python train.py --n_layer=16 --d_model=320 --n_head=2 --n_kv_head=2 --head_dim=64 --d_mlp=1280 --vocab_size=32000 --activation="tanh_gelu" --norm="layernorm" --norm_place="pre" --norm_eps=1e-05 --positions="rope" --rope_base=10000.0 --rope_fraction=1.0 --qk_norm=false --attn_scale=0.125 --bias="all" --tie_embeddings=false --parallel_block=true --init="normal" --init_std_qkv=0.0266 --init_std_o=0.0047 --init_std_up=0.0266 --init_std_down=0.0047 --optimizer="adam_variant" --lr=0.00106 --beta1=0.95 --beta2=0.99 --weight_decay=0.09 --lr_head=0.00891 --grad_clip=1.0 --warmup_steps=365 --schedule="wsd" --decay_fraction=0.915 --decay_shape="linear" --final_lr_fraction=0.1 --batch_tokens=131072 --seq_len=256 --doc_mask=true --train_tokens=895400000 --steps=6832 --dataset="wikipedia_en"
MLP neurons of a small language model. Each row is named by its layer, matrix (up: input weights; down: output weights) and neuron, and shows model dimensions 224-319. Each number is 500 + 25 x the weight over its row's rms, rounded and kept within 0 to 999. Numbers have three digits each.
A block is one neuron, or neurons of one layer that tend to fire together. After each block is what it responds to, as a language model described it from the Wikipedia text at the highest values.

L8.up466:514531458481481513519519487507515526517487516501473468501527509523506505467467557472492486489538510542472513510464528513496504488469506514528537496545532532520535502516494528539492508502469512498551545474506513449508456464506493503518493499514504519505501493492520505523525472514506522518
L8.down466:508525577449540481480531530505547456491458512533463531544524524497500482512491513506522525548521487491484469540482452497484503463489509519506512520493525545497463534517496487478459468514496506523560519495487497486476525511512459495494543518478515482516492494521495511485495520509495481489
L8.up510:492538493487492518524493490549462528494496508500517505490505484533552526517483502494486512504521553523451539456553489528501518493471521501494523503497498491506515487501502504508531515497493543493484500474472541495470498478561499490485479488448487465505538479473493489464460487516525534507
L8.down510:504542497464493523484490447488505491492491464518447525507483501537515506500499512497511501494482482518492513527474466496485508442476471505472480509520544447480534492516532515485512458481453503520461465525518529486531501497515499541484519481462492514492511499503509506491536504512460479568
L8.up777:474538527479467474521501445504447494529498534530482487482513513548479522504511496506465499520525522495529512485475477520498510482482495511498523510514495490524511535516541485548499545501458506510517486459456498484496495502541464508515498493498513489482534485478507527487461513515472514544
L8.down777:461464489464503540463498462545528546534507493510492504478514489543466539514515497478515499447498504501485491530496476517463477494554518521505502488521523479532536482495529484503497488470459486499518498510516531499523496528522508508499492527479547486500519503503468475469500499479497502513
L8.up836:491484504472464511483503433526503477474525540494489513525482489493522508543525457488435521531476498487488494515517483533480527470505483553520561510493541529509499490509503473511481533488541484510465466507493522455508461504508498437544516531503524522497531493463480506516430524490486473487
L8.down836:473512511474489523510464482497508498532482489439534500530481488519488483477482465489481486540474474601502560499467477546521519529504480458511521473502534522545513498519489501487502511488493486492470526503502537469541467481510457492459490473485537432494494508548463528509497520498524526486
Description: Compound-name joiners. Slashes, hyphens, apostrophes and "and"/"or" linking two names or terms, as in CNN/SI, EMI/EMC, Connecticut/Rhode Island, Women's; weaker on nationality adjectives like Japanese.

L4.up329:482497481516495519539529527486518470468537473512509494494521487518502475489461543473481468494508524550526527509523496487501496522498524510519517513547515493509542493462485541521510488533483471504528476483474457449500506493494567469468514547440439509526537533493517516492477523514529513483
L4.down329:479532531492479523478507513488451554502523488539536483512499480475525470493506519484455457544532479506451534500496493514522481524524524463486526490558458498516493481482505502496501501532501502473501521497448462533531475483525509505466500467433479529496473464478501462531504508481492513476
L4.up574:491524494518471538519506493525506502478470460501520487514495516513495520473485489487501487521521453532527497470479490501478461506520532527562516490491507493490479502440501488520504472516529533494517492491459493455489515483494475522488491528484461499489457501502479506456464517507492524547
L4.down574:515506468506471521502495482462518480472511479495500476534521522532494539516509505499459478514541506513473491466506454502524468484506507539521525524516538532522485474436505533476500532500531531495455497508483528481505470484519522500490527492478467534455515476471473495470437513505456525500
L4.up733:513442514467486489527471500488533510469506480503506494532485524502509489535522524454536483513488528513488537466499491480517501498506532574519521480582519502527487480490495495466488514518493490510503483516459496468504512497492527467466521491473515493494537521526481555526488508563531480505
L4.down733:522532471485517509510496508519469473500489500523492524537515485466505512521523488497526513517486498559495507524510504519489441517477496490497509503492563473510522448527533508528454471493478505487487515540529516513463518495523521520488548468516449549540495532462518511516486526503461483470
L4.up975:521476477498504465557509474503490444486505489494497481523482493507519501505470519478523499477504504530517494476513487509500538509502473491516506490529523530517530513473483450465491483464516487511473487499516456501546506490546492504440479484475464516448527527496493492487471531524488506549
L4.down975:558490508484509479504538509542509512475476506514463511488479513458481492528505464539471488495493462495485486489474502548502470472456471513471500518482497530484530493496528571560471515480468465556541491495503485538506473482492505532486480482490516521499497470502449460538514548448513499449
Description: Signed decimals in tables. Decimal number pieces in Wikipedia tables, mostly negatives after a minus sign (climate rows, election swing columns), coordinate fragments; weaker: member, son, as.

L8.up226:541490522479479497536490509538513479526485503511504442518515507563505529524482522474461503509473503507527527526499520510470510475487525504484508476527549475492544483483529514515449513500487527532524505478510508507528488471506475475498501491513510502489503474497529520500505506490485519483
L8.down226:483491513472474531482501523502522503502494518495480520504531480486548509514495498496519543474485457489524515513518475517481495477469543514475476504473504525509536524507494564550501517513515534521554506480478533517502494488520499465510485529528487537440550473557501482535494468501524511535
L8.up648:493506484491481510514497522500524479463514507501447439526519491536494522506483495474548485533503506507480511492527491531563461532533483502495501491560526541512510489482529488477468496493437474560511464526511512467520509540528515540441459495542523477482497530480498465455453492533463473521
L8.down648:498482555502505526521538479480506566505498510532500489521508515476501532480491478520493505492535450511455498487516449479516484496488482523532535509496526520514507548513476509466510477507519515507468508468484526492459465513478510481471487511499523491495510492496445487505516496501501488518
L8.up862:534508522490511510513499457508536481453508483496420485514544471538530498536491521506496530519474472516527555469486512521504505451533508495500548471531523496460473504464513471485478508487499527545484487492471531463547509494516539498468558531479511517496525554530484499476449553518497477507
L8.down862:510498496544526488508503537473477516517520482488510532477524498455506494482504481496529516503530477472482514447500537502537490536523508530431489518467504504497498500517502494498499517476518478515524571512526479528512511546466486490529506537564476488537494449443494489529531480482504523512
L8.up1230:510530504510519474540466478483530448478474500512454515480505511497501520487513500496480514563520506497491530467475516536510463479532501523455529498497525523499478476509518507549457519529524470526483444504510505530495489482513495506527510452500485476496504470466518471464455518539514479522
L8.down1230:506486498482524503494526487527450481511495522457526501515506508473514469486503507495502476490531475490524486483494522527504487508496516487500531494514477487494513485476504543510455508506510488551501510484505530469518560515519507483517512495539510459517515458451520453510579511499478465471
Description: Structured list and table fragments. Mid-word pieces and values inside Wikipedia tables, infoboxes and bullet lists, e.g. climate-table numbers (9.2), "LL.B.", "micro-bi-ologist", "P-CT"; weaker hits are scattered ordinary prose words.

L4.up438:463498506474475497511464461543462505509485483471485470489475497512500526515528527459454535509519534508526488516526487545497532508479533541507532529506530453500468521502536523535502524476490533507506466490466545455538459533480469499476473486511502538468475485521457474451470549489472501475
L4.down438:501498517481488540524495463492502478515512470514513513509503511479499534504516551517510497531509521530510515489540455488498509516499558524517499486492531427515507505491475572527468540459502535526496474491501503502512511519470458500534472480523545496487483488465494491481494509508452511490
L4.up679:451467510497506531490466502492523546485483483462486505500488467484515482549530547485474510488469526518505492507508486520543506518522485556502557563504513523516490496506526541514480540495533494497521519511492538488491499523491481508455535518511476495479539486486484487495475541528484497485
L4.down679:513520479482494503485499512525501472515489504482561507478498529429401508514523520470463461551518515529481507485477500537513509494510495511535491557493528492489510512510497477501530471533491517501512461483499475500492508509518505478545503477547459479491484523470525519508535504515522475520
L4.up736:524471496497501466508457465486468501535552428452520469502470544491534461494480503501463521487536545480501474482501480506494538481501501537534502488510534489550479478544527490509543543453512501496514491511466479488540516515499524475533511518487480526534505507521462478460449525522500508517
L4.down736:542451514487510500531473502485526504507508486510503517503514465511487437525494515514477522561479482477489479545480511499509482543478515463480497526476487500511501477517474442504512468504523523543497505496460482474506489477508506453519452483576555512536510519505509486480476514530456562530
L4.up780:474525495510500468517519469492479478492528481481514497465509479502493538501504540498515486522487537462505500524494466485505579510494505535517462478489516509527459510450507515482509492492497489522481476465469461514468471505477495536482506489502483533463538475506513495516434529534458529506
L4.down780:475453504479491477470525521536499501475504482485475530532539505494467473513527465513515531512514492527510514523515541494479462516524500511483537540505496490474500522505488487504504525512519523494529517553510516501501458521531521491504469469494521527490479523459464489480518454467547519492
Description: Country name completions. Tokens that complete a country name or national adjective, such as the period in U.S., States after United, Zealand, Indian; also plural or possessive s endings.

L4.up42:482473481508484518480511468522502513468499495484488493487516501555485485511459489473537550459517520512513477459494451488500485557467478514502531496582457534549482493520502495510531507459519548489516472526477501490512521512504510564455489504514451488518497496527496485503447484493522495474
L4.down42:522502525502499456485480514498435491537488448506460520531528476505522502493509511532477540482504480506522516511480474516524535491472524494493518518520498499494449472535512519459530528493490501550528509450507501537473486510533491509506469514538524471511495472533493498514499518477518513505
L4.up170:490469503508511503483459504498511493468498469514514454490496489521529470539464482529530493485491534557498453526511462524522483528484535500557536484541510531510515495504477507476504558516504491492490498539476520481460478477509565480492508521520453489494549527525475469471496492507466486445
L4.down170:483468484482484458498496468501502479516483499482469507477519489505478471517493513529514497477473506554556535544503486500479482514509531502494478542505495464512457478538512470517504495531461490523520498503429492505508488460537507461494511501494443537490513463481533519472493514494473516490
L4.up631:486504524520523478494505495496457499461497477541486512490560486517505489456463507469512485467548539521501467467495474510507444522544532513520534499498507537476498470497520538504474519542491540496477504529489531480506475443529512495526522551480452470498530535517529434513446508488495494466
L4.down631:544535520497528489518482505492476540524557470508482473478499462498462476519518487522507498446510519479506492537525487451495436510512508485548464494551495514506501485490512465486525511487490489517530481517482538536505523454521475524488507570539510496494526489512520476464499478521511491497
L4.up803:500464461460505518508464459501591474451494474476541469543495474516487474521491537532527508517495565543479470501491505532546545486504505492517542480519497515499492479456486480554517518504529447523504477482490527487500503506522519518493498474508514517474537533517506518513515493494490457491
L4.down803:496468476495512543515491492490527537507528542527521504495492490512478490492485459535498501474526485495504525540500492480527536479504451480499468514495518480499473489480485521479474524493519496515518462471481529534505456472494506500516547563535508525519488500529513508485501498519440471504
Description: Technical names and table cells. Word pieces inside Latin taxon and chemical names (tub, car, ure, op) and cell tokens in wiki tables, coordinates and stat rows (|, ;, N).

L8.up379:505509504474482555494479503473520554452485557490524522524512509536424507504509514518511490489520524521499473494482478552496508518492536554507488550523524486526517481472528527519511462500494489511499503464496531477484513483523497532490483499490438524494484519546492516526477543511460510481
L8.down379:524516519497458490472479507512473504462501493527477527446499502490502510477520528510494487447482468495469481480485461513503470458445505469536507538454510472504503515473469526485503486477498506512494469535485502526481505541514473529519536508518514516501496528477493513528498474457463471500
L8.up462:503508507464463534523529500486542512480550453482525521520517490497492527504497503482492477497512495556513484470509525496458472492527530500505478545535490481497516493495513481480516474478511510509463543489460506481506472464465514513512500508469509540493485483473517532526496463497501495527
L8.down462:538455492514476475480463491538517485494525467510472517496468511445474463487490463517534474503467518537534475505483499505484482519533504446504491478494512453496497584492503471460515445510501491507509471503476506521509530509473475506486518499503501477500481505506509489485505532479483470524
L8.up679:501484460504486528481526494508539502490530432434513465461512533472506577542433522521519507508504527495499518490511494497477472514523505511514477472501543486490587499475548541501506462487491511514482536497504483460491505516497501525526473482481480526523524509458526495459485516495494491494
L8.down679:498502522504521504520443496515509498474514572514445544548494481506509458497555474510472480532525488498489512525493466506504503458500503492486513525466463514473459552577486450519493456508512485477528470493500536561534522501501513493466539491521502495465506468551496482556500465482496483507
L8.up1182:481506498508490526516544522495450522502537517499489522485499480520484492509518483503463494493525508496483497494496505539489465467487533500482490483511521525520520493528474486507477476503481498496467496513532516494522423498466493508515496497509523577522483517509535490505494481496451516541
L8.down1182:475515437528496433486510480484477460488517488501511500446494475519482511519480520476525480452479554466534492505512501462524475492533513472442482520520498497549505472491507519471506466505500507506519489490500494511478525531514479530482488497520515481515504480498539483524491450469530497500
Description: Noun-phrase head nouns. Final token completing a noun, often a plural -s/-es suffix or head of a compound, e.g. switch-es, obstacle-s, tax credits, injury time.

L8.up21:456465535506502512517518511527510450460513502474513503506508519527519497531530485489497481477505495535482487526520472552512517504517523484540497485547505520509451525490505529494500466517518514488541474479500505491518506426488525479522497483478507506484515470475502450500495566478444508494
L8.down21:508514479516489535508485481485482503464503527461484485446478491524510514481498490483451504527520506500509500498517519529504536501541506465558515496522489503507480484525515531511497506535497453525487491485483512513526498504521546500467506485501559513466448522523490517451508521469493486482
L8.up1003:467490486481506486512534519516499487465544498489511452532510524536451511494502545498504462487508445508525457451509460516521497457502476529533496515525497517532507491505528505539505488469507504532493504527471480424500506506512550485489484523515510488493460487507505505507517528530482540500
L8.down1003:487529511442478499485516501490471469472463528502487466508475522517509463482456502488455560477462539528483520505523501533484498492485535474487528486486451509494515532512509553498511507549425502521496500518498543538497496488513514495532499519463508485532457513511520569448504493475486547493
L8.up1079:515498503522465491492507462496492489481486469472512486521500486497501523528478549496499485493517501495562488495531468468490505472506478553508476510551537500542512475459516489519481482492500461520504529500479463496512465514552542465497476500497547486519479499471506464535497505485501533503
L8.down1079:486528484502544547524499524516499477501520532448514466466512489504516517475520506496476513524476460514509528496481557499514498547512520476496518505508518487529504511543460488490478470510538482471492492493524504492522499485494506530503494520523520522490484467498455505454488482457522466500
L8.up1084:512513485524556499521538500502445501498512482490480444553510514526509475462504503485487470555543483519552502490510502486532434499530476506518519473536519494504488432504469530530498460508523475479540497518451497484526506502504522496485496489498462496501486466494533525488539520480493503533
L8.down1084:496504491537525489472536479485490503510526487503488426511494500466489529523534517533476487486489441497508506509490516481519448521518509511496510484512475480531503498503487490520503510500476512500484534530503453510495520527478512515526481501501486455483477533534479514532484467502491482497
Description: East Asian name pieces. Word-piece tokens inside romanized Japanese and Chinese personal names, often in tables or cast lists, such as Ōtsu-ka, Liu Shi-wen, Matsu-shita; occasionally leading digits in number cells.

L4.up299:573535478516519523502507509491502493520470520503511516495543506489537506529526535529526547528506479526512502494509512478503517472452542529494511511492531481544466482495501490504529509486516546477492500511497495513484516551508534469499516539496439543483484510539481479518548504465457500510
L4.down299:527500489512485498508474541514503481503514480523508475487465495495490512506487492463474487496546493493465501526490471525543464516510509547520543471499514492534541485495506447521471476479510490535465517503457541497500459453519498520491508494483547488481519521490458509469458522511557492519
L4.up313:492469463482506529509473498483512486502491463521527526505471536518471511490530506492515486506556510518499503454473491492569496486498458509506472493565481497491515495477453499484475505474482469503526524486498479491494533535515496477529520486485512541502534520518467463523475509488512528466
L4.down313:527500497534473495514496504474509543485506513530491447497514503484510524538524513509534544491507497518459520506490482529526484532508501515503541527477474503505515472575477502526487507502495461507521504446506494524494483504486460495531492542463537502485515472486518468470506503519525524462
L4.up472:498518463489506532463481491487520495488512480519458483514515491549449517459515522486443496534487522505513515539498432470509477457515490497531510527516484493512526502515481466504492500459483491534485504527483495489508496534507485519513522525486515546481492498567484485472495468495520524506
L4.down472:482413469506488493463465499509520451485496461490472543526477502511500514502518506477533528476486528514487476488487517528496512470532492502512509491553534494500509526483474501511525497484477455521486513509472476495480524560489510507512506465489469475478480498499525492522490510494500502498
L4.up1138:484492487492528515528511453513479514476484498487516499528517526540509513467462524479478521537522508540515501512519508535501480496500511508505487492519498535562456511514453461494488489456533521514500464482471521477537512482520511544523501528494442492531517515492481518498455518481464473465
L4.down1138:510495488502502486519480528477534494545510484532443519498502495496525533505502484503523545530504513552489468543525475522528478507497445539488500514508464516453509517495467511478543492498472516490514462477490517519507527512456465537479528531518500499530507490537494506495478501414494508494
Description: Function word "as". The word "as" in roles and comparisons (serves as, as well as, as secure as), plus copular "be", "been" and "being" after modals or "to".

L6.up560:485454489510500528525535473510507572512469509497478503521542508518539514497485484540509477551518497542523490556496494529461462493508503535528506513507506512511503488523467481478478474483522484505483462493486491500499510498490474450531523480490493494474542454467494476536513537513519522473
L6.down560:501503495520452512521464511501504491469481550544514473468523474487530517491494474508505503517574499512486484536465512533481507490483509494502530502494515533494497525472509464512465494484492476549475469495527516438547499500523539496541474473506497442536502530455526455520514512494480509495
Description: Nationality adjectives, possessive apostrophes. Mostly nationality or language adjectives before a noun (Austrian, Brazilian, Estonian, Hindi), plus the apostrophe in women's or Love's, periods in U.S., and years in tables.

L6.up946:513537510491530539506528486516517461495506517487501477514496492480513566510505555481487539480535509485465447483474520538528519499487510525527508517527566510556490513470567492476445529540529501506491501480487499456480494483513475479515544490497497548505507474520490505499519505478466507431
L6.down946:457481479520532454491472480504494510488541490494515499473527488508537478504534546483522494543440473520502522487506457541450525503507507496458482499471481506497498506519473492512479493478482545497529490527459480539497531507496492531476474522534493463503524516499506504497472492513505480541
Description: Predicate after person subject. The first verb after a person's name or he/she in biographies and plot summaries (was, worked, served, is), plus infobox field labels like Party and Date.

L6.up1:504504459511483508483519499467469537485526542511524477577516476498489528521549551476508494486515494518507496482507477512523442507489487521522531533506526506530496505504491462545484481519494509494526485542482473457513480477493484530463518477470454493487481523551500471470494500494474499485
L6.down1:502477493517470453510505517489492489497509491506480531514461541502468528538469542467508469530473516525474496480498532512479510483447479482497530489526457483493448519517490491498525510466594508517534538480523472491496525497480485533529428450508523514529467503461482491558491495484505517472
Description: Foreign name word-endings. Final or middle subword pieces completing rare foreign proper names of people and places, often in lists or tables, e.g. Beu-y-s, Waw-rink-a, Mogo-ș-oaiei.

L8.up254:496508486461489497524490484507533483493496499477477510484510566499528535480470550483430490515526492510513502485448470511512524460488516527507511480503518484503529485483532463497465474523457516498493501515445524463495504489471514502534520494496514515521531505502482534452487529458466489509
L8.down254:493497536454466486515458524489515530489479500494487510489542532483522514530473545473563544520511469519494507498498505510494524490463454530489519512488504497508494501470485452502450488522466508467493502537476530502517496503505486526521545495518496444517501494482504527509517543434464514500
L8.up817:553509535499503486494485569538476514539514537533505510496517507501495545481509485473535557519502481503528486487476521469521477475424522483485509506543537469511531473494520530452505513533474493481524477498512527490524465507494513528542489526485497531500493542500501463500519518491476535484
L8.down817:517515445482500487533513501476527515488539524534516482489517496483504513487510513494507466502498525502489527504489519486523532489545525431502477496496521518470513535494529480498525492525493507499528512513464486512482495470498504474472483521483541513516548491526494500489484458471537493491
L8.up954:512502548517500526494491486501507500509482499446519491511501506489465521495520503537523553528498494515506489503457507502481520443481472490517543491540525490511451491488520495546491494505506516481487461488522526507480464446508501544481522505493482553506526531475476500521491513482476495533
L8.down954:496515463476534433506507507500505488483516488516475487507510509472511481500472495478479493479500499490519492455537496492516484509536498506494493492478484492523514535529496525485510486468539491520535520508471512467491511514458514430518483479488506488509483488477485478489501480518527503466
L8.up1086:527503520520474496549530524494498455524468474513489481512524521491489526515497535472522531512512451487478480517457514428492503491493505483518467520514497512501517518494525497524505485541484520483535479523504488530527556490556460536479491507462494504529531522500445452472477497472511533506
L8.down1086:484505486500528527524459477507449514465502476506540508466509472472508530528466484495521494495491494499539560511534522501507450527498491513492557494510486536518484501487467519517525462506512528493475518482517489493484521489453563485469522483510508485511471463539492542498502516461491451468
Description: Linking words after subjects. Function words that join a subject or head noun to its description in encyclopedic prose, such as of (author of, one of), is/are (It is, which are), and comprises.

L4.up149:470455456497524494498471549506513524417527516501488489532483519527456527525469506523489487516513518516520477513537480532520486542514479530460519487507471505481509509470475483519524478459512509506477530519480464443479502533478503466503482505497515517483494484512485524506487512515524482516
L4.down149:518522513501516486528547494495504480546488483514505499467504495508519498456536461489491540459484469460508509517437456477487496483528503459529486502478515468542498503524500528466453477536462534504512491505481493504512489510505488519498559515494455493553521512487483518516534532494526485499
L4.up298:476546541478450500495509506493533494454506517501525505477514505498463526513490463510480533473513472520505458479494463545476475505465550536493507461509524534514472472491482551496502493488496512496497498479510505527471515478508486475530486544472491521510508510519472508488479523464491535497
L4.down298:519498496484493520461469505542495523502481486559486495496485493445494498484514567477482481535473492510516548526501517492517511451499461474469502481521472492495521477495492435509496505496522484539527537513478443492496447469505521476452520486536516499485504494507525500498490491496578462486
L4.up783:476539489427475521471478502499514513490495467509505511522483502484483496472556516534493479528485493512452495494460508562503520484494516554467518516493517504522538462532526527502492475526502519495503478470477530541504465532524469477485459525536523504463518495523461481491516532533501557519
L4.down783:516531536471519499496518519515502509521511481511494543496463487491545528516442478500473498496467478512492501520551544498528459491502515488537510480517524479516482521487549482482500533453498518503514508529534469479524531527520500473523519502480463496512511524481529440470463489515533510465
L4.up952:507486502493461512478490489475474486507475530501506499472513514497470520502457521505475521515500496502501487465462497523539467545493498499501544545537521461519514485489582546504513484473529448476482508479509505471498458514510463506467484488525489522487512499535481490500457507504483552537
L4.down952:479491502512492504500480489516510530449517499542495479545473516468497464474503493502489545486509470491542517535515492502512496493469497497515453460548491540549486463482452477461493495467515525499473569475510490504470499496540480513481528503462523475469485475479510527525544517483495519473
Description: Plural noun endings. The plural ending of a noun, usually a split-off "s" as in motifs, jurisdictions, ballplayers, or a whole plural like reasons, places.

L6.up478:455495423483473459501518490525512515525492501492503509519473514507466504521511523528475487519491485521505519469469476505474538510480502513487526503505470533511480517500534510488529505538501508523516527485506481502478453493514503511482519530487465476481504509495488497499475513490519536544
L6.down478:480484482503520468465491533516472559527466485462493491489508474436472445481525528501493515547507486505514560509541511448459490501480502493525491556486496501444460488524498496505467476514479533474457511512463471490501478535473486514485513465487466506478490540559492473483541499519517500475
Description: Place-introducing prepositions. Prepositions, "the", or commas that come right before a place or institution name, as in "anchored at", "Museum of Art, New York", "near Stenton".

L6.up1031:498467443452456523495548494520482468472526470482470466484508496524504519505435542478456537511507502503532515496497502516517448521511501504490532502517493495510507485509484517451503514517534524520513525502484479484491524474544520468515559534474498511458536512496507510465488508500461482520
L6.down1031:519511537468486521519495496501501510515477529497497530470517511489495499512472439526489494503465559491461514502549473527503500495502506529479464454523512529499481517487522516484494514483502519483487468525509531483532520509488526526490546454480489504535485533500448471485447507454483518456
Description: Second pieces of split words. Second subword fragments right after a word's opening letters, like ub in substance and Dubstep, rm in Burmese, ren in Brenda, plus " a" after "as".

L8.up676:500493500482481507514480494472518477503517522475514483506469537479449522501548527501510534487506522521494496457491498475503518506504473517499508510524498513497516458438519494535482491522493500524523500509458518458455516485553492535461509502470426520520526535498483519481442503510502496512
L8.down676:483479457510487506465532485498532442459508518532570452475482517476518503488541552524506470502492499476526513471489484456457521445531507539476521484504507529465517488487508493531490467518466523501544490525498476469473515513523492511444519489504474505527526538546514486502465530477526448525
L8.up769:469491459513529481529506483486496512530510530484495511497492506521455524496537539461532489504519506544538497452499454467492505517491481515547531512489475492505500479493514513518493509531466521507534542512501497443507504469492507534495496498495446490499493537511517477483504510492548475528
L8.down769:428515437495480436532517506500505468501522512516507500473473485484526459506538553484501460556490510536540504487513511424490517468497513534531523467482452500440509534478470484524498486531493519510552508478484503539495481509546530524448499496479475498519512499516502465472512520531495492504
L8.up980:471502457503472481464501505476529535492514524439501451513476511500485483509499499471490494519486529511509507472478490493481502462499519533494541514519527539501502513491516524520501497484542481530523511487482510455495501482515483497481500527503440530520508524512515478477470541543480511503
L8.down980:531533467462504496528490483516568493491564522487507504471509489490517546489470508485463485488511510504482504498455515460488499489499472519524529495488510503520489502523537546482524475486485509494499489508518486471490467539494581499470495510499530524536496501491491531499517513530473482514
L8.up1208:500500464539482504493495451497550483505503527456534498543489511491486504494544541462527528498486527509517502492495478481492525524476517522533506526525500528545527509484479527498497513506502473502523536499486506434456487525552521528442498538511458497466551546481509471514504508504494533523
L8.down1208:486500461510538501506491471484491472508509510512522493466436508488509522508528545534512471506454506477510482503468516455478474519502485477492503491524490534468508502534504515517457555522505510505528507492509441451463538508509528479479491461476492501533496545491510481462508497512512495501
Description: Place-locating prepositions. Prepositions and commas that introduce a place or date following a site, route or event, such as in, along, across, of, on, or "Museum, Vienna".

L4.up414:492507455492476504511501510467465510462496519502505505470510526494494512467537528503527477497469499503525495498502475520481524473508489509516571471504495528537503454509507537502486496530515496503516537525534457503486484460531544476534508512512516479477463486463529498486487507554475523492
L4.down414:511465502484523488507476509500523484534490509506485493527515520460512566493488507515512508486516508497507522504502500538531525490498514503533498530512512513524479502506510502454491481518489555511480519498527449495502495496497482495531527510510523486501484514499491533516541510483515508499
L4.up462:517477524491456482481491508502546483507477515422475498518481565485539484484543522463497512472506527513493518470543462480532526515461472511519470535509540532519500493482451511509511516507495510491476495494478532474502492478503574457508479481516476517502506533512485517502460533504508494509
L4.down462:476484513496507488505508482476541520487481480487506481487479482519466511523533451469502535514500523528496469477553495508473543512507451525479482538476518528511566480522530515489477506514491463542458499481505504481470483451527533487521521472501517490477549518515499510461521545475492496474
L4.up661:523532487488489515505485454468495539463503494504495500513494540488527467486538491517492477501449510457459481506498489505494517478509531530517484493486541513538494475455483497498527500478512497527513524507508509493484501494495526485484485499482527493466452463475492524533521520493484589540
L4.down661:483451542492491516491476461499502507537497496526541495488513507476527514542507539503516515465513529492517498531512527517514509470488523534515492518485520516524512483517508562513459528523557536519493511449515489504468533491540515462488527540514497511520487450518532503475433492487504499472
L4.up756:536456470499483515492530503495510479528494494495491515523470534493491500521520527495526533492501516556532510457507504519527485572484490552489493479517502512549454473487477521507514528486524500533499490490518528442493498478523533504512534489500499505469514480526488515505466538526500500485
L4.down756:441519451502482523450506476528492482454511495511544478498483507465492467536540533485503511501476516507511505526476540502476513513479510506466504509481475461473527495514513474540465483546507534487470515502530449494474567553536509531517532509456529491495528494536526529510479534483517525494
Description: Temporal clause connectors. Words opening a temporal or contrastive phrase, often sentence-initial, such as prior to, before, after, until, since and while.

L6.up785:506489495509484524464493477494527501492512468539522431488496512526524503515493499489507504482526462510509526515545468525491514512509527490512532471551490516526483487433501493499501514520530496502457515524483514509530462481497517513499523481429484548469522506495508459485520506481449481515
L6.down785:516506476523530505504525485483474477516545551536469478457525497511489500483495498500528501531523504492491510523514500520530530474506508530441501521570504494503469505506502503475516440495497540510512505505535496504476472529509517477503512473475519561501512531501525483487490490508506520519
Description: Word-opening subword fragments. Opening or early fragments of words split into several tokens, often right after a hyphen, such as co-ru(ler), ery(throcyte), epi-le(psy); also some table pipes.

L6.up35:516527522477485541492514465443495477446527493487528511479546496514445533471502581479495508462518489551500477451515509545506484484528531528499529527547530475480505499465527525500483511494469518480477459482529510491499474475494514495503497559522453499488474471526488481466448516507467536463
L6.down35:518472525487520478491529491507471471499485465521500511452499501466480500485471504489473514492502481511505491533561446505540474463524524496484513483500508519523510503477520478524526474470468516513495464511458478509471528476506566473481479525504510456520452475541517528539490466459511483494
Description: Plural count nouns. Plural count nouns ending in -s, usually bare without an article, after quantifiers, adjectives or prepositions, such as cars, strikes, institutions, fragments.